{"num_hidden_layers": 15, "hidden_size": 192, "num_key_value_heads": 3, "vocab_size": 4096, "bias": "none", "init_std_qkv": 0.0361, "optimizer": "muon_variant", "learning_rate": 0.003, "beta1": 0.95}
MLP neurons of a small language model. Each row is named by its layer, matrix (down: output weights) and neuron, and shows model dimensions 0-63. Each number is 200 + 30 x the weight over its row's rms, rounded and kept within 0 to 999. A neuron's up and down rows have the sign that makes its largest values positive.
A block is one neuron, or neurons of one layer that tend to fire together. Before each block is what it responds to, as a language model described it from the Wikipedia text at the highest values.

Description: Dates, quote openers, table numbers
L6.down279,166,228,209,221,192,192,147,207,158,195,220,168,204,167,199,219,218,169,180,180,224,204,214,116,158,209,206,196,153,174,216,217,240,153,184,174,173,201,176,278,168,165,209,145,166,197,208,206,212,214,190,206,217,183,187,205,184,217,169,181,225,169,231,225

Description: Word right before a year
L9.down176,185,282,236,244,219,172,175,234,166,199,191,235,208,255,154,179,238,194,224,207,185,199,184,246,192,164,185,188,203,201,204,227,197,175,171,242,139,183,198,191,179,196,207,194,152,246,148,218,202,171,207,279,164,182,147,188,196,183,177,243,217,176,227,180
L9.down180,177,258,214,232,249,210,194,219,157,183,189,241,201,175,219,218,171,180,222,214,242,158,212,198,232,147,158,222,169,189,220,195,218,205,179,179,175,184,204,223,224,195,192,146,186,238,158,243,183,170,133,217,217,274,238,160,174,259,214,214,153,225,199,203
L9.down241,216,166,179,237,202,171,187,156,217,162,243,199,173,191,240,213,216,232,136,178,157,231,188,161,220,234,165,152,239,232,195,200,229,173,165,201,190,196,233,182,182,182,199,202,174,169,175,188,240,184,218,225,149,141,206,209,221,244,231,201,192,166,137,195
L9.down253,271,252,144,184,181,216,208,186,157,178,227,228,196,204,215,213,232,206,208,185,234,185,202,207,165,170,143,237,195,144,241,255,181,170,213,253,173,153,211,219,241,242,234,209,206,193,200,227,194,193,219,236,197,220,246,197,147,242,201,179,228,208,184,231
L9.down300,182,229,189,200,184,216,194,243,200,201,231,220,177,191,220,201,262,232,211,184,221,206,168,182,240,165,227,196,212,216,206,231,157,156,249,254,250,227,238,200,190,223,137,121,270,231,192,227,185,240,192,204,176,179,245,172,229,213,148,178,173,193,196,170
L9.down347,206,237,195,268,245,173,203,182,195,233,199,229,187,191,214,178,160,176,219,234,257,190,204,162,259,166,242,233,209,187,200,251,190,201,177,224,169,206,268,191,213,231,265,222,155,228,250,218,201,172,194,210,248,196,233,185,185,206,140,154,223,237,201,175
L9.down395,206,223,195,209,207,151,180,203,193,198,220,144,206,183,214,204,198,194,215,205,265,178,180,153,165,237,219,172,181,227,211,194,243,226,176,254,207,177,261,184,189,142,263,276,248,198,190,194,182,174,192,195,254,169,160,229,155,246,192,233,202,182,292,251
L9.down432,226,229,162,235,175,198,209,174,231,223,235,207,216,244,207,172,192,186,160,176,222,215,225,244,228,186,158,260,188,217,201,197,193,157,162,219,221,199,192,221,179,162,194,181,190,199,235,212,196,247,177,192,220,179,174,182,190,218,223,209,214,164,249,196

Description: Post-capital name fragments
L9.down20,217,145,133,211,200,166,217,265,230,185,169,224,156,249,214,223,218,204,185,178,186,199,218,188,204,179,168,198,227,188,238,204,157,159,176,186,197,126,184,176,261,161,171,184,202,188,199,183,234,197,251,210,190,217,196,216,155,176,185,261,211,239,220,205
L9.down24,175,269,207,215,204,118,146,198,228,178,166,183,211,207,213,196,176,228,193,192,243,168,202,184,193,217,169,146,179,178,198,253,195,248,163,208,209,233,240,190,284,175,231,220,240,215,135,234,183,214,176,188,226,191,181,197,171,180,193,245,195,214,255,169
L9.down68,218,259,217,184,251,250,220,175,163,200,166,269,166,165,208,213,155,191,246,194,131,156,201,202,195,242,224,215,213,203,142,193,175,217,229,190,218,249,220,203,210,205,158,225,261,230,250,208,245,184,154,232,235,215,196,194,223,263,196,187,194,271,180,214
L9.down97,185,209,230,207,204,182,183,186,145,209,248,206,215,221,217,194,185,195,218,216,209,233,213,235,207,194,149,204,193,171,215,198,189,217,229,189,218,209,228,214,197,155,201,201,176,243,200,169,190,248,200,242,235,183,194,198,228,148,262,222,185,185,218,208
L9.down181,230,155,237,184,269,221,208,172,190,229,209,174,236,201,255,180,203,212,171,180,212,175,237,186,192,200,203,188,176,200,184,227,234,155,192,181,205,194,128,180,241,198,226,179,175,179,175,278,201,195,230,194,156,215,221,166,199,227,182,161,235,171,224,221
L9.down185,176,183,220,254,210,196,242,212,229,240,202,191,187,158,238,197,209,178,247,218,232,194,189,157,245,205,200,222,216,170,226,181,248,254,191,160,185,174,204,276,201,213,189,260,165,200,188,232,179,196,235,193,148,183,282,273,188,210,175,149,188,208,238,196
L9.down256,180,222,176,210,186,194,195,227,228,224,224,156,267,200,197,165,216,222,210,255,208,184,214,183,249,227,224,208,223,157,193,187,222,172,194,222,233,261,230,197,190,165,162,211,162,228,204,243,166,271,258,255,188,158,229,182,188,184,182,231,169,175,221,236
L9.down266,176,202,241,183,173,205,216,172,214,161,205,166,189,181,144,172,160,199,246,180,170,189,232,151,229,204,176,162,218,266,189,193,205,199,223,215,162,235,193,225,268,208,165,190,226,236,240,183,190,208,181,157,213,171,189,198,195,193,147,189,211,180,168,183

Description: Continuation after single-character start
L6.down380,151,219,246,224,247,176,198,172,162,213,229,221,208,224,181,247,154,203,156,211,230,187,154,196,209,171,176,165,225,224,179,187,211,182,247,208,224,125,219,204,208,249,195,208,177,208,189,159,167,148,142,185,244,233,237,180,167,223,209,168,206,186,208,214